From a checkpoint of a small transformer trained on Wikipedia.
Size: 8 layers, width 256, vocabulary 2233, 7.48M parameters.
Architecture: LayerNorm before each block, no biases in attention or MLP, untied embeddings, attention and MLP in parallel.
Training: 142M tokens, 8674 steps.
MLP neurons of a small language model. Each row is named by its layer, matrix (up: input weights; down: output weights) and neuron, and shows model dimensions 128-255. Each number is 500 + 25 x the weight over its row's rms, rounded and kept within 0 to 999. Numbers have three digits each.
A block is one neuron, or neurons of one layer that tend to fire together. After each block is what it responds to, as a language model described it from the Wikipedia text at the highest values.

L4.up771:472549505531590507484522502495503526549477488507484522468512511554486521491497455567474499507510520496466512569495528490502430536539498532475516497482479448511502457519459460539455520488471493501488534540524529543509473481477498472499478468493499510499484501492438504506503521479496543475527490505464493528485506449512477510483499542514532471512491515493519495518490483549495524522475
L4.down771:512532473484432497512502518494483501518516480499473529471469507492525488523482522468483512486463465518482459453525534531498501476484524436510530556495487496455475482478549521526553489524529497485484450520495538480504511519542517464467493498509469527485510481509508456428511518501547522526505456461508518535480506527506536515502514490503472518445459453531530460507483514465511517501509
Responds to: Early word-piece continuation

L5.up417:464503515491512500542536528510525506536529518470473483514494495524484494494462432513516485460494534480520503507550551486505505502525523479518428494492466477501510487495544530515469523504514496533576505553470508493572512477480464490485524451467512542470459491461511498480501505462493484547477509476465515523519481496537487505457477520538482492527513471543485493477483521516510505498498
L5.down417:483508492487491477470519476531543531481505498499493507470506443492506522521474465507475513450512496534507493535520495492507489513471485482492506504459481490468491464526465496530523494494476448516492517538486518493499503464460506494490508489496478487478547511523563526466436486521505532449521501498564516516514495483529489507485536486518505477446517578458475516498478505490476493510470
L5.up501:520518518490469479489477507517517491494504505459468509513506522518482523527474436536471514499481491547519539501479552502507532526543499508514475489511445496477499510500538521519508489505471473492514509520496511547512506514503454491491448514490499519510503526484491478503468505507537479529488481488502572512515523481523532531459483509478483495484512541553433465469491509474470454483472
L5.down501:500535497485482483492507489509504481536484531491500488515547465495467493459551512513511484528488499480516496489527511508518512474418506515486451502468485527466444484516494513510505502498520490464547541467517518485485519505558507465537480530473489499507523525522506491491520544491518534492480491529490467514546499462419470476495454519514515479519511502477512474530505492512483524467540
L5.up717:483528531486451492527490508467493489514547515491485502532492516507492484487484517492527504477503503491466507524492501512478456501505492494503478531503448496477519478499493505516495517504466496508514498482453510503521459502528465543435505489506536537526501501499494508506504477519481513517456521493477491576471482458544516514522446533549492510474521524521449502483472460498495472489493
L5.down717:510457517522486500485523500541504561488517482532521548506562485510469475505467499458495523523498523494539474516521512515472484493463482499480497462508472500494510501497506537475487498446496506498453512468534525491498499511488512512524485504521446500530496521455525512478497528480492520500510479501501512480560499506492493480490561468456468478508530500517515457483538503533503557476521
L5.up837:542549523492472468551498514490505446508513537478447481518505492553483501446505465498526468494508534539507475544479489516515501513501520494461504500525515489478495525514538538491485484503520526567522519514493510507527504479502489477509459511510520561496512505472467447528476516518504477492473500503506593508467498507525519461476538503503487490538515490519482496466537499502498487469520
L5.down837:509458551523532468528517490496520526543538445514501480515489548502488485514540503485492505498535514490500531529545489524476468538544498498520485498456469540545482461518504528461542506548495505484489480508511524443537544468516498458485510532474503471506533485489516453491515487470521488545499505518476457470521490521494481493437479495503514519514506479478507492482473482486507488482537
Responds to: Word-completing final subword

L2.up153:489561538465510478518468526501543513526519512524502520487514500487474487465483480488468514477489522535500530519491514520528476521526501485486516520452487507495497515481506476507481517489484454513522551517491483539513492438544474548489523492518498482490518528464452524506471498524476533500496512520492528508550515471523530483466485504535449498553520493523458501473508518485461484488549
L2.down153:549488499523522518493497478479487510466535506475505476502511490518478460462492536476538495497497540496511527515483487465504465543529539502511538487470519513482466497454466495481488510504470506505459484498529526519467498506513513516508479475479515474474456467514469513518493494473493485562508504501513537548527460448496485487471488532502517561488516505483487488486458496499530491524573
L2.up172:471525518472530494541493528502520480523514540481495525484488522505498496498533507519482482485492524514519509495485557522478472503505480484515523496523475516501494506477515514473491550554498474505495545521476533527499545471466511516537514506457537497524520506470544481516479477502467517500512526523480497509530477476494540495488533501508482495515563492532471500457521494495423484460516
L2.down172:537493516482489515521511527472439501529474525517532478491530511487482511459522517575508475513521540512527529536471502470486511511472544452506479514456491512492488503481494493445519487539503542488467510521560455513485528480475513477514514518452505550506480540469464483488461463483501495471472477544464511506486438511548477455469496506463501471504481508481508498494485534502532505490500
L2.up177:488485509497553487473521528495513489550536520485474496486482516495486495486497461520496484483512492509543533509465516540517480526504495520458509479487491474496502493477536462547456459539506458539504538473466521509532480459488464529499455455494498541497529507495515516537478561512470496540469549506478526514503493488528517482472479521530467486505511477498506470475472490526474493516492
L2.down177:503484508485546476477511505492550490534543509460492505501467544491507509466505487554517493452527513489496504496457515520508472542489511511449507498456481460447520491477549445543463495582511505510513542484468529515517461466492463513500454469483527506488506510497525491492445547513467467557514512525479535526491475504533499487479478510526472489523532500520498468496482505521473507510494
L2.up604:506500558527526476511456506494508495550509527489478534494487527450475489470514457491515520459489492545537491492509507525513489501520481494512458520511464480502500477467541493492465518513501528479503550471447474490551491459519495545491523490515509508485526522494528537525487519495472550534474511498457515508532487504517526511484500488497482509500492503485502509433474486505473498495510
L2.down604:522515477507491513493490486483466512493547485507471491482521485544513422499483461490517499486519509517533493499486478506497496500508414540478508464494504523492526444523467508501457492440469502548496518447499497486472481489491514537455482518480550500450479480508478447484495491543527482504494493460488522494536505502487501504480541488503508477480518522487497459497493455482495446498491
Responds to: Year prefix tokens

L4.up682:465535495508515492506488547502531510505482505492484520505477510514503531476466489526458499473458517503487524504481555531526420497526463525516492485453515495512530525480483503501508519505483503506536454521486520526548489498476507520507481529499550472511514490500513463512500493484472498511525507524491514549535502468560530494456466508545485488492504475522476446486483442475451495491469
L4.down682:508487490509458503520449505495564483467492491536524534472513476494504507484527504506474525473486511498532494503515500514518493488495428477491491496546489499526514467500523516513485513461475547482508562482469512521500484495471496507521512501514511548528512517485530460488522482475515510488492518526538501516529494519561499465532534440519501501537455524523463482455545504516519481490437
Responds to: Place-name pieces and separators

L2.up96:459511518491523437511485509498508499491533543508517554535446480492528485496470529528477527492478516499520486522496520462515486544506475508474498489525499485488513525477484482498472554514463500478505479509481496523503508504450511492505530516494529499514533530509492480529492465505514495516456567515502484514498475474503490494521495511527506494501523489469423496447507482460451521492483
L2.down96:511477470484523516519476537486590532498551518506514479476524502516497527503464490514524487489533489527535513558471504478483517502495490534543490465514528468497507519470513493549511542427532479497528492491517489501501472531460473490485483463478542464512535548504468483494496501497500482517501520486521541498495525543510492479510465511532550447466519537452456494453488503486527491536449
L2.up868:464489527538506504524485576495541513508483488488518493496477496483495507466523524501506490455494507509505475531497471482479482514504495540417510470503492440471536509472507475485496564496439533507577524516492528534522493466471502492490560529465541486536517503508516498508488475538491480541543481515480517533493482508516496495508483516495515471453515486462463475478472450522471465520479
L2.down868:526488511501553478527457527516530483525497462506506451499535509508530512470478506540495497512468528492525515533471475452482514491494495489532516482486509452510487500477478507469556487548495533552521492510500479510495504532462468533502552503483482496485451507463480471515444474527486524488507462511506516482529522538445462494520471557500510515525486483462482477465488477449527511473485
L2.up899:515497515469493520510476547464490510513515514498518517485439492459490513459476492500497503488510531474561515498538490473500490515527502482508492496499504471471488524434510507471479544489497481515551541507474507561572476496491479446471545516494515468512509502486537485530498517539506510528472505499529598519501492484497493508540505490519490485488508470506458468460503477503505505490483
L2.down899:545524465535526486499494487483464456534493511522483519490480481533503509456535472506543488501527471563504488501491486499518519477509511496479501517512505467521511483496522518522489493398550492520508496456570476513501509519482485495491463538490495472500517463486507467472488512511465505470512514515536510514497509503495519515502485521501493472496482521467480470539481514532532479456515
L2.up1018:495519486519553473480507504463512465480480513535505510497497497503503489502470526519480501500533509507510494519512535517513512528532475520482469508473477459468504521484471515483453530503490515530478512516476457543508566470444496460497509471513504537528516487521454511472490558495502471492513492485485479492503495442526513457504497518518470493480546458476496498470520472483469494509501
L2.down1018:490499527472525520548450511458532530535548457500468497544522479503491485464506480500511540496504477482514490529502497476470448506510531512505488497490485489512491448475555468505488531467497428473505522475500505501483522499510504451446465534474479502513514534464489479473506487490496469535476499541507493528497537493527485451496486480484488470530535491543493514491520492539512537533513
Responds to: Comma after place names

L5.up220:493496521530562514479484553515513545499527493508545522503485585533511524505540565503469513471472542460501528505491488479489441506484498537510506489476490488507482491509526521490491531517480500496484510521486498494493489471493519476461440504493546538474525504518442477482504513497470477477495490512453493518489522523503492461498504469492511522512527512499480458500534505537489480486448
L5.down220:494447491506537523483522508472490518516456548483525492483534533511462495496455537527476490499499527485486507481535534493474482485511479484501487511551493469496524519472507550469473512520500536532488479509515491511517517492501506551520502523460471504501444509504500494517540489430535473516469522498528518484510506511521509476501511486522489492466533474464505482508476495465510526497503
L5.up766:483479504514520500509486543486516556531505479502510516512430501471504516494511511533476496474479561515488492515493553488464485540500493533497505489461503477510480481462467485545495484497457480516519492546482488531508491488444509505463486462499516489506501533484484546503500502495462512543546486502526497512482495481511469471526484561480506499505546540511507499517492515512452538507471
L5.down766:465448502543507496465489501487502485514494527548484480467486513515462501487449548538526509527466534542474531488469493520493474476486504535481494516536507457463511490498484538518508512532542484505494472516481542501523544472497496481472498475491488503471501520486517517501534492485501492514514509486505500527509464514521508490517467483491497479511522496506468508549436548470481515517487
L5.up774:497555479533528458480505546473482475525464485486471477535504503508531490511506500553495480470513512481494504508453541471473485476486510542469505487457481511478484475502513503480498524510474478489510497483510498554513469511490534483532544462496525499486488467515518507500482498530485499524515508505504531475523502462498536478548549474450507466471513501510509478498453495479452466533499
L5.down774:541451518502513528483501496495514498507450492507496516451517459493467500514512535493533527524517501515501471498486511532532526515486498490538536477532511456496505526491518565482458509489477524517514440525474505527479516494519443510500467513508454509518544503505491522548556499528510487448518458485471480526464494549500474491496494499453479521517497501521532500471539471510534522506496
L5.up1015:500509501491538505446530531523490494512505496478519506488494501499490465519551525523530508495549528495528504494532533543490496543515479497532498473507493511528505525487475530518512543511474478545504516516527508527486462481522485490508522477473447496507499514476478515487507524512480470523482507505487470524508431501536469465518514494487537477536513471512494460461489541457499495515496
L5.down1015:516492493519513491467471504514468523492506500504499481471491473522507488466485548576517517495564521520525505473536519410502527531485546459498505468527487510491486495442521417495519513542486545488505501563496478518516493499489530474486515504514459506499502508501506522518515493508541484538510487527517476505437510487480480503518509471511483505481520536487487470492495477497509507512515
Responds to: Name-internal vowel pieces

L2.up141:503489535560548507479464573460516507479513537445463453522485506479516528454514488528480495464492507469495485514453541494450518528485507489484499485492524500496507537459480494487482512560503502543531505492479548507530494493442476526503483484490508504480479499505495502523499472470493523508495547503434548524504511530498507530480508492488468515504510518491461499460507480490460515530492
L2.down141:488494489428518518526524471570556464472496494528485517526493497461506512521478504525530535516503530515470508488529452494530488522495483521500496519509499511534489537544506494516517477579517451455477496494495492476464529529518493524523515492497482499510478496498476515515546540545475450506479483462484507503515469505479444498485528511462508459487475515505556499496487504521534520466472
L2.up264:531468509489510490514499514493491492501496489472506494499475490517478501485507517526497493491464478485490481490453546513446489497470500507459520498483514494475502513487495486525514511574530506532528455512504487527490521492486468504511455485459543512475479465513527503510530480513535480512534547484489515499492532525491506483505519482492511491514491525528491491507482485479463508535523
L2.down264:463515503462529502517504530522580524511497503528461505510481475460504479512507512535562516549518517500468508480520450483549499469484539508520514494485485515505497487549469496469514479479461459460516522480503519427512482485491497481486497483477457500519475507483482507498500514486424518510476458471500525480502501513507505522488544522480516461513501464500511474471528497541529505545507
L2.up288:474527497475518493506480519490495488523551512470495504524462534528515482494486501490480518420484486509562541531515506519478476512523498526457469466484472453524485486470506512488470521524498520493540511499476527542547492473485490496463504495481520491499529519541500495508515491523490496516488529503526541529500470473499536471504509504552505458487537500488471490458507476480467497514462
L2.down288:491515499519522520482520531506576506518502481445479488508484502523501513496502493580523497416527518520529507535477528515498521520506484544467506498511474454504509481483478508510476479612507486526499498483484521514530489490469465490466510483487527486515535543503500475499465505523472507547494493521504531514510496525514491467494511522532498465486516493490451478447497489502483487499475
L2.up830:487528502473529463471456540464518472509542506487481518492466533495488511485524492502504514453490517492544521535471519521480474537563497529487481477493435471484526482491518458501483519531473507503513520508464536541582506496481487495476520477487529505522488527525483524520494501503474499558503509478515545533479504464529522472520489502520498495516528462522437488450491451523476497502453
L2.down830:472478508485522487457513517462561486521523476478462510516482549502507522478498515593521510455526516499520527533500506531505504532498499520483479485517492486500526491470517483494476501619499518498528513480450525486520496518473476491456518476503536490537512555511536490521482493494475503521477470495477509526510464497507477482511489519538482486513524485507459496426491479514458509505516
Responds to: Mid-word vowel-consonant fragments

L4.up1004:417516526476495501484515506455513506515540495487487518565513518462506493480478490486478480509457518523504522545475552526504504502491519537497498449484511522457530420498509484525510504509488503496499492477489500506490508520476526532510519494490512566504473483510489538464499524507493484499562506527517496553519465485496503505487465484526500528486492501499504484392481487496512480514477
L4.down1004:496465424529504501514537485495499498485483481483484508483482487525420437517555477517528541509502503496490515467485525490475474526499489487530509486553483493523475500499510513483490505473473455501457471505490527525500487499542525474543509459581536456549495521511508485522503464499527492524524476465483480503491490500472491496480480512506488541480487482488530527498507493482525435470506
Responds to: Word endings and closing quotes

L2.up226:488518524494497497459469493494489500513476566517471509501524517469479475493487496498471489466470476475536509497498484502499519487498466509490468461496497461455561476475515447503451553492493538486525553477476509514543517472513480536495498501529507510523502504495506515496467584491490518548514509527476526518505481520489497502490502477490500523527513442489484487504493482524460504490518
L2.down226:516499495478532539503479473486509459478538520505502489506496479506478501508545482502478478563444498473475532478520524473519495511498492547495482488489530518497490456515457502486491494417457528473497453534490474444500466574488506489528499512456502561518457522536508504461486513518527497527528502493482498501513472486521497522474525475464520521503465502484505468457517541463534502497525
L2.up367:492463514550479507516450549525518489534478482501454434455531521518491490482486488478521506461481448485500492498484529484455516486502483530486503487493457443480534477496500487503511497492525531500542535465532515548488518467508526519488514506502463521471475491508477555495506531504483487516523516507492562478512492518483504491534550498519533462491532518549535513487498479497500441516517
L2.down367:477514511483497489519513483493488495538541497483457557509493526461516533465477497493482513529491522471492480493487478507482489523528509482563467535512497491511489500521522504493482522493463486490512463522456467468503491527520488489517516483529560526485543514488491509476500456525527489499497489501489473486508476505552493515508490528489488509513463464477462460483508468489536512494486
L2.up808:505504494491510480512508571475489499503487522507438473526510524472559516466504558484495526484485503502525504498484511541487506517498504526454438504531518507510506457476524493487482528517513521490532523542505481516541451486516477519467522466495505473498481512464497514473495490503475460522483535496518502514521500465535501473532517506515510505488537477555523527469508463499506486522485
L2.down808:445521497512508491486535516480455503547522494484476485509519491453518483457485508511480455508512531458553473492500531497512496541532509536474462511526555508478447475502492498502481511498510526493534477530496495489538475490516507516469517492490509494515501563494535529538515507505485478527509546501528518488498485481527492521480525502526510509461534492549489542488501460498495494518499
L2.up874:455504512465510484499452520501517521523498523546469472500506488520506494482502513497477480506482498517501489525492563532497494515500504514514532548506530474542462508462503486471485574514477485511510496533510505528554533458492521504494531503500526467516453457475458512509488507505494485507489573529504535500496516460530498490439515481535501523497492515484451523448510446502511453491480
L2.down874:512506521498486495515490489510555491506461518510486516479521533447496504511475481487514499527528482507489511501554522509471469539510537498468501529518561503493534524485529523499481470440496493500487512453510505522506508541503523493456545453483493501499500489476497476527504540503502516473510535504473531439524439515476484460484487452526546521510488530502461500499454486509514527545482
Responds to: Closing quotation marks

L5.up178:449507553491499447482461469480493444466502549498475503519469508505537525462504512519501525491482492483485484508487511499488510531517461518539499440459485492434484470475518510514477513496452515525477489515532491482533477508543483538496518441503473499494508550511492474491494496541510483537540495512497538488514477553497475494538516488499465485502524508503469478492471493469486533474475
L5.down178:538478515509483513525495523469546513514523526495449485455450504532548504472473519493470446531480511489537535462522488499497531479507496489475486504544487490506529471510514517507509449499510475494518508514488502524495486526485504457510519443497536488476512452490456472489513482492485491491491452528511482498470497484517528509532534545517505518488498501493487513501459499520475493504516
L5.up339:495501446459511453468530538525520479483490513483486502526490487494512479451474539496463497492448535496510516506490539448504481524456488543465491511532520496496511487491572525498487517520498506518464484526466464547549511492455528486502500511503530513520498517498520470532512471500498486479476458542489497537494503486499494454473504480529506493500526523493495486484506459497469506461505
L5.down339:471502556522474501471480515491517511506517521493520509480504487553544513517451526496518471530517479497463451520488474526505506473506540482517532506492481536514524521486459492501489477508501495488543513517486544522455506487525470499521477483486456532533518496491480505532491534511517483510555501522513503466487464515493496486520512499534514457525488450478451472484497523536468485495504
L5.up540:498471493499477474470526521511493428493490507480427509490519452516535521489524516509495490489474512487557498500490530487464523540473479532518508507522495471473483482529519519469485513495481504535494479517504464523540508520499530482494535477492497525486522509513500479559507517527499442526519543477524516543488460527543496472521503519483534493478509478516511528472519504499503501518457
L5.down540:529530494465498490559457494514539501495490493482479519487538478528500530482491453458481480502504487496457488507486512547480478478502468533517472491468525490540511518477487488460505519510519534516540477495547497552517559520530489537487493534511476503517512537471501543484498523527499520503479484485480500491495467507467472551520477507466525520480505525490505473506457493517531474465491
L5.up542:531545472541470443542533491470523466500524503478474505546500519515509520489513499495466496502480505539494554555479506511486496535506499492462495490539502503487487489518511512501504519509461506526504529513529498481507481459507531485523540480460492496474496469519510481489499538545516472510514508498555504503497502488490466494483496494489509507505504508532464530460489541481490482507478
L5.down542:498518520549475458558496499528540535521519516525517498493487501490465517490553531455477479448550528530522478510514505483499508504495497506521493493478540452545489541459465512460479550504472501506545496497536524489484523526471466521449501485519487503482486522490504492452502472500459546474501477476519508518512518484500537506469467520490535516516476513506455477509528480499489500493475
Responds to: Word continuation pieces

L4.up553:512509505493501473553503497531497463508501498466493463491457527494511491525535486503442468475470519503550515516557479536496508503475533491513517473485440504511505533496492498486486506519485430510503509500466532540530497497492488511474502503493488483465501519505491448508484478483498467511497531502478521559531484482504478519465454518515508512513507474509511517497488456476489490502492
L4.down553:463500493503500501472520473554495524497480490514540531517525492488510541538514521489532491508492535503490534518491462508504508487520510511484466515492506460478525506480484482492501522506475502473513514537561499481495507472515491469504486509471513487448534493521512496529495491516490512509575535489536472488476487530512495523487497487500534482506456458511478487509503482496532549507501
Responds to: Verb-completing word pieces

L2.up68:503526483490495434527479479477526491482493506480492521540504515493491479475524495504502519523513533513480478490499509539510529496493489523446464516507506528521483511496512536491489546518486514511492487519452461505507512496490496504468493525506512526505556508513497510491487514534516501491499537472507515511523456490529477462473486492488500486525517494427498525462494491515500465464493
L2.down68:530511539450522512538492468508528460517514495532500541506516540526490482514523554545532482517470488479499477479535527543466501490487497495441477479490530525517470538491486459485512459533521543523510476494464507481509474539497525510516455521511449494528516515511491514491532484492538488545532471510472512474504462513502545477482528467502541514503508507470487474534494482518478479477546
L2.up552:505513494437517464508458529455495513482523493484501524516502543476521465475476512508478530471451493517526556514486527491493476499511476523456461521492493491520507476465519489514503525532506544504506462504464536539515542471477486481525490523488493491466502490562500552484474508517461514501530497495530569529512503502537501492488469487490491506521542505499456504432489445529500513526484
L2.down552:503503477482532532514463497531531525535514483492480453478517499518489494475497524591491482507500459494500494522472499481446508471480526521513496460485467459495469499485521495504481464561492514449523490525456498497531461484479458509478475450506521512468506511493485504534528530509485456523517516521514527467484520504495519503481452459491489463494504518484455556486522508516445531467497
L2.up611:494500514458517487471480522478517470514556474475507496514465545510530504475497487548506512475483512501545530539495532521514453528543492541454479472482433481492536481487538498511461501522489499494563513508462528522575480490517491497474523485515490526529513526500487513542487492517477490550507499501485513530475474461545509517533471510523506487496537472528467471470498459531479476512469
L2.down611:495496489460543516479518522504555478531498460440495491531469546522498507486517489578500515417517499500517515502485533523486492516508490540457495474517463471510534490482503508518442512582468511492551517497435539520536462488485460486471512475506532498511527551521479498529486470519493479532480502504502513539489466478534474492517509515535506491522530491498487486451486478544471512512471
L2.up678:489550480450503472513460508509508478515510477447500515546479504543505465457539482539468522433503516532482522514500529481478497502500492531472498485522480474501487485470523520474504505555466515510533490500498547543509485497477499493488502513488492528463525509532500500505461528515470530506535508536508575529501466474485481480521483493509499483521535489517464512473490492463485512533463
L2.down678:499478499537495473493490478465559475483485489457526471500496490503470530449501518554527483490548514505518479539504507515500511476521504517505497492492489466481485540492509497558500514578502474515496501517472499493491472487470433537511516482494496519496496486527496494535496528551488502512528522521495507474475501483474503523531486525500495439558521480462477523520490484452488524484536
Responds to: Past-tense verb endings

L5.up78:475581530501485486507488561500531517503517501524501507486451497480501511470481541494456517443510518495559503543505544503494453500513491478477510454491517489475521530488504465464446502518519482499567529528490549526571471466459484494501525486477497513521541492519497446495499469485491479515512513518506496525486533522544526479497495491555491501531511501491467487469507433511468500513494
L5.down78:483482502490495465473505485530526507514535473522513533448497498512465529486447544487475477513519489466573546546507531493513474473500489482480519494524486455523471522487516474499527498477490511522520564480496536473534506498501494493496534535516523484492479496493501458499498494505498514525497482513560493486502530508490505476510486475496514510444512512501444511478502490485503496496471
L5.up131:487590535459503484498470548457506512522514491478499522503432489502513502445514517514477481489485485497508481504512537520497469538483522473511482463505507525504484506480522469493482475519472493515531488472469519499530486469453505494518542472487515512504523526510517496514508485513499473509510549521537515496483525532526513509542494490522528494522516494534472480494548503508513524496470
L5.down131:481509474472530473488513488480535468478511505527472538481496524474522520532463478531465521482465463520476535517548512494538494474499447470438541513483479480531495535483521509462461487536508534492474563478520516520528496538515501529501516503482498527507462459510477444502494470503526533472479509494496524509465512530506535529510475493541497544475475472497487482470524502510514510484451
L5.up136:495524509468547468511509574513498502486489498509504508501533494504568506501525519513474533488504495426534491508514552480436461533524504494510502468515499465476530534497563472500481535502478493506502527508465515521531480432494520463509541479491497537499504486483480456499484470504538509550516496508511517516481516527516508486538504469525502475508500527478485511470529483509440535499469
L5.down136:509478497503491500471525465477563489514509486503507541475479531480471520502489524483527511519524473501478504526483506516487526522520516488494497485454517480513542478464433518530491509465468496517501530502540506479529494540488487476491506484478579469493503494509481483502500506523491504482504520496488481504494525565508531519467489487502508533439470446536440481502509481471534502468469
L5.up1022:511534507492481479506495535447529520483525534471504511475484514503497524513518541534467501477519500498475503516519538530447501558520476503492474484472517476436500525476496486539449495493441501507531507536503545528525516484445509490509508496504533509517518519495516499516521528473498498474512472530500524512479467493532505446542521489553513427484512497502478510512518467520431485504455
L5.down1022:533535494524517489519495494533525509509529494533559535488479505468487463508476490534484513488508495478541501519528498509537464478527419502432555531495524475524498531518497462496531514488514478480454494501497486487557466481484495466506537469490503461523507492473505475540535512502532530543486487500495504503498511521480490497501459482488517472509469516486497448488482484472557531528454
Responds to: Separators after place names

L5.up195:505510520527513454512506509485520453503476479472492469490483500502513491485486505492498418467500541482518524510494486498512533525476477505494526560500519490503501510489468488479489529518485497508512485541459515507525522488504496506492496519461526498473521477548507467492508512488532475510520545494490523487514533485510537472477440487488495514467529502490503543482520521491504454530484
L5.down195:438523551489506505516493494526585495501500506468497515520472514484492527500531528343487494500553480514525497446483469475512511525512494505468495488485509486467499526510506488493498501378505513476495507506509530487488494546510473465539504490497510490488498521515527491543515475523515497531499475429520503491490484523532504505489467546492513516527471454494489502509512500489477496521442
L5.up463:454508473457511520490491499521503501493532510486486516514509482510477518518484477491522520483498493547501506486501500523526512490464484487493495497511495516503536531480526500475528484504529460498522520501473478544520489488510518520487512492435548510469504513517516518485489472542527498532511521496474517513475460452536526446447469489486529545483553501471511519528500467534515500493467
L5.down463:495473519522543496540500505500490511508442475459502502488476521552517485502485460474517507526520526456550450509494506501501514507508515567494494434493475492527462507523464446481482510457463488512504485528512498521448526489504493526477508506546513457524489509476493475508535510521488482483456491515501492474479507538528493524471524518516485499503514518514516491472517560492459480538471
L5.up564:472517507490528512493512503493514493509495488488528549494496512506477498517495521507478515510481492548499568556489453493501511536468497508448492500507512523534514498449521532546488544523499516496488503524473557497532492497510490498490489474450520525469532480536505486485509512513498494504478538505505505495518489462506479475512468472491506536476497483498479511456527461496494469508507
L5.down564:463516521519514471496499504551521539520526457531491495487485542466463503484550509468491472508512524525588490507498477529469462495488469537496513479498481515502483499526535511502466466490476493449504494527520539422517524485492519468508531497487514494497492473488513527542532490502483478532474488467529484507535498488510512497483520511532517495509500479484501436567478516477463478488479
L5.up664:473495506472509500475479470465521494537537523484490487513497518484505469486502494484546508472454478463511504471493507513495501508511519495524478483505506505498526490502520491522498514500493452475514495464480500549520492489513472547472467477480537495487484554554471506496461484507491526491523555492447509508491478530501476499529465472569488509509486506500518514504500494526481460511485
L5.down664:510501470482550499512496480512500476530466530491504516520492445471501436470488450439481538509522515494495547501518520508484472491500507439480511505542475471506480479497485512480524512454510464487530489489495493482506489522498500523509521545494483468544494522493535485490524510506516530519460510471512475513510500485515489481450540461487481514516531524504495530490522523493507525459517
Responds to: Verb inflection suffixes

L4.up270:509543520507493497497483470475503484481517464483550503542443526525489494453568494511486509470532513496513465519519506545531485519543515500507526492502450481472518475477503502528503510522469503490478538472496496499525488519510465520493476491519507460483503519474491540532458523498518479551516483496517546540526522498457523494476458517510536540522503508532500484501481501498492500509484
L4.down270:472490510432468502525491533433519476509459493516497513490503479474479482492488496515523493496468484537489492527493516492522557507472519521488538533561502497517522504524486501548475499525508470467501502476507492469475523468482529509530545486513487528490479503467536495476518500505495495497473433533515514478512477488585505471470444481497522490491505477472521483507526538513503486507466
Responds to: Mid-word and mid-number continuations